config.toml
num_hidden_layers = 15
hidden_size = 384
num_attention_heads = 6
num_key_value_heads = 2
head_dim = 64
intermediate_size = 1536
vocab_size = 4096
hidden_act = "tanh_gelu"
norm = "layernorm"
norm_place = "pre"
norm_eps = 1e-06
positions = "learned"
qk_norm = false
attn_scale = 0.125
bias = "qkv"
tie_word_embeddings = true
parallel_block = false
init = "normal"
init_std_qkv = 0.0268
init_std_o = 0.00489
init_std_up = 0.0268
init_std_down = 0.00489
optimizer = "laprop"
learning_rate = 0.000586
beta1 = 0.95
beta2 = 0.98
weight_decay = 0.26
lr_head = 0.00464
max_grad_norm = 1.0
warmup_steps = 591
schedule = "wsd"
decay_fraction = 0.833
decay_shape = "linear"
final_lr_fraction = 0.02
batch_tokens = [32768, 65536, 131072]
max_seq_len = 512
doc_mask = true
z_loss = 0.0001
train_tokens = 363400000
max_steps = 4784
dataset = "wikipedia_en"
MLP neurons of a small language model. Each row is named by its layer, matrix (down: output weights) and neuron, and shows model dimensions 256-383. Each number is 500 + 50 x the weight over its row's rms, rounded and kept within 0 to 999. Numbers have three digits each.
Before each neuron's rows is what it responds to, as a language model described it from the Wikipedia text at the highest values.

Two groups: sentence-initial This, It, At and the clause word that; and mid-word pieces after St or War, e.g. st|ra|ight, St|u, War|h|ol.
L6.down722:469533485561604365506526645452440549523527561503523520397445483436557416486550553488569556530442432502527481487448557540524414543488554511519609485552563481466489412571568447542540539477499502463644520527544438479559446509506550401510575527493525466519431588447509532525533399508489473490444432531461486483566525513432547571515504517516564492440490550490529576492526425454589470421515

Closing =, ==, === markers that end wiki-style article titles and section headings, as in "= Rainier Tower =" or "== Renovation ==", plus weaker verb or table cases.
L9.down1142:395409422421517514488471471377464506458471123503562551491482460558477431404529493555475529567454568503495570473455404505469495466519520601460454484447473520462524498485352490497496488504564532548504445404503497490568496565514532451589559470561516374410497537444486539568473513541532428588611495529473514581523513471533486468423498541501527568521495493471498494476483560550465456498466

Early word-piece fragments in proper names, often Arabic or foreign, mostly in tables and lists, e.g. A-h-med, Al-Yousef, Ar-ciszewski.
L9.down893:395579484509459487616453433496563570485545583465508469450570537456536467592531438510571510467427441558612599524570425471521527499598494455396524535487442500493469455503529501483516505463453422427422504425541503459475551520532438484457578473592516458480460509548469502527473516488573498486497474481500493590348383543505483504486472499480487465497469557485555421511479421472557565504529

Fires on the closing equals signs of wiki section headings (== Cast ==, === Development ===) and the line breaks right after them, also on opening = and table headers like Pos.
L2.down1384:414554541447503490529446544558460503468486460434450510503519546468497479519482582435536495490498525473484524460544454468398467373509458447642507508482524613457502451372475427422536527446534510432494476533507506487524497506506487540449562486527431512515453516425502509494435590479481549445465475513380531446520498626494481488424499505426537491428621613473529438524532464442498490508496

Paragraph breaks after wiki section headings or sentence ends, e.g. "== Analysis ==" followed by a double newline. Also word-initial "al"/"a" pieces that begin words split into tokens, as in alarm, alone, alignment, Achievement.
L6.down170:506586541541536509471523450592545475408463725525457458511488417383450484486554490538483560480504449524480446541474585520475501501433570534509513534487475468482493448576473424580556532472516559595445461475510440552540432550549478529522453495541429527504525439499396465456533531505558521467547433538542425477521588566474520419465490496483540465497578515601471471446431517467504530519436

Separators, percent signs and digits right after a number in tables and statistical lists, e.g. "| 67.13 |", "28.4%", "1,376,372".
L6.down1043:430539387454448532421454518509448534535601327436562578502525563432558458497486527513520511438473477520568519433528447525470462516427417517524484520482502495504479453506538431468497415643447537435494514521469417459489521424523511536508526497507499483483641570520518514467407494465493535497519507463525517478577444489538547499494482536540476505462400538398510549551510492485453556461455

Tokens in the header row of Wikipedia tables, such as pipe separators and column labels (GP, AB, Result, Peak), plus the row-ending line break.
L6.down571:494585407436566547511415489445497485549534418482469575559486538563435494356409517486554492524539555462463520489507457525405511387500489572482505604497482527471528518491443527477459539538547561500480640524485476549499452467518394465552492538477452453494490586581421561507508435493546569423502467499627543493509527441557550548522488492497459513484479442468484585482479571542514521496544

Short column labels in sports and statistics tables or glossaries, such as T after W, PTS and Away, plus second word pieces (w-alks, c-eramic).
L9.down1527:520430505563496401487487571443590565482462428490534561433492538471458512476454552523437541555397523531450479559514493436544521448497455545470481442559485583520468492511561486486433499534471456526447532423517446524478400535463603444582445483473514474449532493536544444417486458580403514550477496461542560477497481522562478489479590452496475516485500476488458411531529464489438609473509

Token right after a multiword proper name ends, often a closing parenthesis, table pipe or final name piece, as in "(BEL) |", "Turk-ey |", "Orchestra)".
L2.down992:573592421407570547486530538569522558466474526513429488444548480524510559552596465439488630501421442492524532531463487452409425591480488569566490578469491411489528465516469406477565474505529521531528475515418577583539581448428499488436558479570543418510568498551502458471539448507419416517545539489441537531509470522465432415507502661471506545504542394468390425568557422497479498546506

Separator tokens right after a number in tables and statistics, such as table pipes, "to" or "and" in ranges, and unit brackets.
L6.down1503:579553504438557496455486562499476540508483338556487523561590556501623512496503497492544547507423467476557594435535520492470497546527538460556511434513440454450457557537500490474437461471538611494470492554492546514511556376413539473604521590464494491518560529522534452437559498476492473468507542429529588472623507558495484534589441553529550580523507479478453515501469422516484458609564

Hyphens joining the parts of codes, model names and compound names, such as GOES-17, ISBN digits and ZAZ-1103; more weakly, list-bullet dashes and table pipe separators.
L6.down77:460541550448506528523510505566434469482482455531489502537449514465538558500486512372431444532525489548571416464553562397493547521586529510521528537517476405439494482490516505414479490527407537461487441496489577494571480522519534522490510427496456509447480607489601517450569387526473576554525596465481623522509509574512432587560519510463587463577499554433440457555479441501515558536554

Short subword pieces inside proper names and words, often in Wikipedia table rows after a pipe, such as Cal-g-ary, Bost-on, Dougl-as.
L2.down268:580445513485512505573586479433503486529492431486491602369579416455518433460481470546575491445575472458571501492462508556555532484479488515463595558515437446554431488487499533475550445415605522420553603511628468558482556441521418505507592423511578525432473490559433538438462474463491536481460544559499498563493476516531583491527447462513540470501592547596467489537518491444510553517511

First token of a new paragraph, table cell or list item, often a capital fragment: This, An, A(ll), I(vory), Al(fredo).
L2.down202:511552417514421507499531529444558446538478519453521495508539485527547428425544523474531466533451455527439601455524571476448454456574494520530544466513532456559555518487389541502465514508509419465501463533531499530549495448512510472494557461531468409545449529574542496524500489516510518490511543468607517470509455518550456576541514393489480512464481557560502473546471560439432508400522

Word-piece continuations in the middle of multiword proper names of organizations, awards and titles, such as Trans-port-ation Company, Dev-elop-ment Group and Res-earch.
L6.down815:578603548501460451563521519485491548456564711494497483448408489430486474522452483474470451544517432545613524511508464474516548533492467473494498416411464452548464387613507498608602512456471513569561534482420521465453418579508364575575454541466509523597494502500462431485471550497457518467416542520443469471518533584458417462464554488473488476567486536488531491500513425469569595573501

First word-piece of a name or title opening a table cell, list item or clause after a date, such as Nor(man), J(ess)ica, Spain.
L6.down635:497535510515461431527476514448450567538467948491516465428528435454529557476640470473527526505540513527498507478435517511529446614433448505551515497502512513473518510462554464489533488494493507506483484540463532521429555517462569507442496509518515528517503508506552506479506517479543441555538538532498554470528526530431452478445446503519482481554523516501483469521505377538458516492541

Numbers following a hyphen or letter prefix in model, product or route designations, such as GOES-12, TA-4Ks, CT-49, A-4E.
L9.down82:525545546465503507508534430464481410551522534644522477501493419491524497514519541596495420468460478505470489466501558507410495472368500469549497482530622503422497449425547510483528485455464526430526515496477495481528465422579534451514449485557596466445367609477542432438562593530451559541476505472474453485379531508518520527504481567535590458571485562621519442545523528482483499521469

Final word piece that completes a long name, code or number, often just before a table pipe or line end: OCLC digits, surname endings, closing words like Series, Company, Institute.
L2.down669:567542528584506532559421553522488419523524362540551479513553450498580565428469529500449635470552482532539514544501482499455491535507536419513486440504423517447513416547474555444626528507555455513557545483438512563576592532559423518484515492550390532491527458383569409389387488533624495576444503426477513473504554513500556645488514441483482473528528493572513509558524532506441473451483

Separators and function words such as comma, and, to, or a space just before a number follows, as in "70% p character, ~30%" or "1.8 to 5.5 cm long and 0.8".
L2.down351:530505493530521575559449534552536478404472453548557550529556538546487489518552490547456483508443546544557431479439517476547459515497362504525482446529470511555500510513544478586502500560438528569463487479482506573473476527519566473595508577498483468562508500419451394482513479531586434523573469430504476446537464471490444566477463531498557497547447531415501385533452477437494474470519

Fires on the word-internal piece "ag" (Armagh, averaging, wagons, Zagreb) and on abstract nouns after the or a possessive, such as education, life, role.
L2.down105:523515550432463514497444461430462540538497432539475443458525559477484545455476477457476489516525550447606476497518496519515537419574482464449565528498458484539524431477513529481449506482470522526522483514579493436461400482521537479541519423446517504537496510527448624592462400487456515573568467513516445408490526533529443542529485509431387453403513459489575437552443477498524570500553

Mid-word subword pieces from odd splits of common words, mostly containing t: ut (a-ut-hentic, Sutton, utensils), Port, apt, and word-initial T.
L9.down318:410536551571449525480531380479501513571467476528449447510537495572518429558516424495442506445555476524555575478516526513469494476439368561568531531533496521502443471448452505529445565411488533594485501441435542553524487478538461462451558538537527553573486471455516358524498519432459505457497489552430479580555477494615474387490486510495626479549541569548485481506553492467503516543544

Non-initial subword fragments inside longer words, mostly proper names in lists or tables, e.g. Max-ent-ius, Vás-que-z, Intellig-ence, Meth-ane.
L2.down919:501576556440458490417451520523519466541511462617508429455543524466577551489512578510515485499585521579509540556447506463473522575594507485522465505501511463514473498443445480493543468454547479480484502509507497592606599493557485489484461394432390509478511395543515535476504494555535524484493484507441549485494494572484522582506512495463368575527543539502520442397562499552485439473491

Last token or word-piece closing a noun phrase in section headings and proper names, e.g., Early life, Mexican War, Tourism, Cross of Liberty.
L9.down1092:496528610573515542504515520460508545514554629539479457472530536395507512462588526394522444473568415513538513457445568489446442504464479471458568505411493560500549488438467593484432486528451589552462413513509526537478510473457487448472486578467590584495478512524473506414438508440508507472506549457463510504466521571478595493516437489458513428497440554486476510478555528459519528449529

Spaces, commas and short function words (of, the, from, than) right before a numeral, such as than 300, another 10, from 1997.
L9.down1419:492524557454529522551448494444535525490556504546539489393553526523490528511520497440513520523441539525535411445486515434470484539532413486564514444434492482493471520508499423590548487523524517452476528450536710555545517480554461465481547525493459401484455477539461471507550499519506427428522449472527500482458515471480554510518534527440555540487468554489527555527510501510526488479530

First word or word piece of a proper name or noun opening a clause's subject, often after that, the, or a comma, such as Brit(ain), Car(ter), Black(burn).
L6.down1513:438566574465485440492525484560542491457467997468544465519530473538470494528509545480549563518467435477500513503477483485423545470448524554530548509488525513452500478508493409474540467521443457483474457498509481581504548486471514507470469508513541537544463522479465506465515532502498481474450488511467450431494516543452486506460540598430527481514520434483521510521455523514365464518521

Dash or pipe at the start of a line opening an infobox-style field or table row, like "- Family:", "- Designer:", "| Informal votes".
L2.down757:441371533410472450513555505397531532467403397480486501451476537488474400429506573526481526573495525537477512504490580455436582543486527561538511526544541569520465488534484500467585458455625503488504549543504586419560543478514533467502591430506528451455567497536492405526628445531473419592445483561492510486515389496487535532509429448462461635419440508566492444428419494481484516513520

Final subword pieces that complete a common noun split by the tokenizer, such as neighborh-ood, fl-oor, b-attle and stor-age, plus some whole nouns in headings (season, life).
L6.down1454:446440515427458437522491510489562520511514626547445462503597459488464562449527580519564504470557541464442547476425430468519532474462488537524501554425496457563510435491444537537492547542427492424575535415506533484465462580443531576500401520524582490449621453491429577501501534454533440564461473527449401505414502507475514518504520482514423521506453394428524539429386538404500599502477

Line breaks ending pipe-delimited table rows, plus digits, decimal points and thousands commas inside numeric cells of sports, election and filmography tables.
L9.down335:507542538569513437574510463469448516544604572440490432392589544461541449535409590508473415524509474485421488445480511536489504564462610532509531554560520553528547514528497529495467404496481566430513507522488521504460568470499617449519522543516460419580496535480374473462434457485521542507513562515465528496400420410488560457493460508573493488493486553497562529522498435428459488440533

Word-piece fragments inside a partly spelled word, often in tables, such as I in Sports Illustrated/IMAX/ZIP, st in Einstein/Holstein, as in Treasurer/Asian.
L9.down742:444470481567471442527446420546500454476441470471530488494474504493528567433442481550531489472546506534448529431415466509532616492452426528447535472546488402570454608517539518553392538420486533549494557507502498514475444457467441544386441508473501470500495376494521517558545505439467572506446484598574451544537524438530463508464534492515447501645484510508557505498502511540583551521542

Final vowel pieces ending personal names, mostly Italian or foreign surnames (Tasson-i, Mazzolen-i, Riber-a), plus separators after numbers in stats tables.
L9.down1498:512526524495528531596501557493577461515544544552588559444444565524508538481514470464445447450484446530535469491539532420497388533520434467572473524404515441506578459579500472563494553533457518439473517399466650474571466593475519438554510473431462499536453559583540468543474455462484479490540503419528388388493502459387521494506470557463521504472487538452507522559498533453579541523489

First token of a capitalized name or place, often the first word piece (Port, Del, U.), usually in Wikipedia table cells after a pipe, e.g. Delhi, Paul, U.S.
L2.down1:485549537470552555571553542451457517405462445465474472566490500508534571505374447535536548424421528518552538602431475564470547533504540474539489559483471343433533543529420468516471367537521491518430457498415435521535506386469552526473428466432491513528559475491450547493463485510511475466488485500568459565484497480514544512473521516493441492533601544554646570484503514447521492489470

Tokens starting a field label in infobox-style "- Key: value" lists or table row headers, e.g. "- Parent", "- Relations", "| Total votes"; also LaTeX command pieces like \mathrm.
L9.down1266:427554468473413589595533468507510466429470315469514502586487555519458493404532550420509537513520561442480530507412511466493511399599469509505419551416518520467504492464462460491512486443503481527522573566488415474503487496523476459481581413501436425551509591475459553451481533508470518508578550518514484451504492478512496469559459617488460509513524497559457572479509576527458533497486

Opening parenthesis or quote marks right after a name or term, introducing a gloss, native spelling, year, code, or quotation: Kiruna (, 49 (, replied: ", plus the blank line after section headings.
L9.down1321:533493449522462454505476528487565539441411441413530479529513431499483474477469464503448568459493516497483484446516520433539459475551503465435382489574541534475499560536562520540558514461516493521450506528473621413507490534538547482491489533489503546506548495560523478524498538551528528482460481452490438637490550453468478483463521305409518431597606486584525421458486480525511504523500

Closing == markers of wiki section headings (History, Death, Production), plus table-row line breaks and mid-word pieces like catad-i-optric.
L6.down1163:549552484517514519537546479595538489468419664461387511392526550404433505534496499510473471538512510510503549478535559516543465515463510480483557519491538414567515425553574429452484527459492534498483546462491506503449504486511472518640423525524486525525493422569432413599458474561493504444409451501597421515511553514462512513559531459406463574535576576515427411466447438488465540542540

Short cells near the end of table rows, mostly digits or pipe separators, e.g. curling scores "7", goal totals "0", and "8 m".
L2.down714:467530427508479567503540503505417512517497415518404506464509544484445413518371533495541577428562522387459458506414510440470564442507481501486504580564437566493410514501472537519488470461508572486414575510468466563491503543550446504448526455534494503455523461517479581497441435453484585443475555542611442540488556470505521492507513491538491436428545621485600497493440476497448465458474

Word-piece tokens completing words inside capitalized multiword names of institutions, laws and places, e.g. Sec-urity, Supre-me Court, Fore-ign Affairs.
L9.down460:509484499388577433472451407568526544559549392489525496482532508409524478539527560360437516414491401482516500571489446439604495494578545414467637390576422478484539481466520527466518511452486515477558431481496475545560517502570494464515553476501578471559521447510461517509590493606523517428413453540470465522537530538460450470446555462495540565458558446505493472551512433525498553547485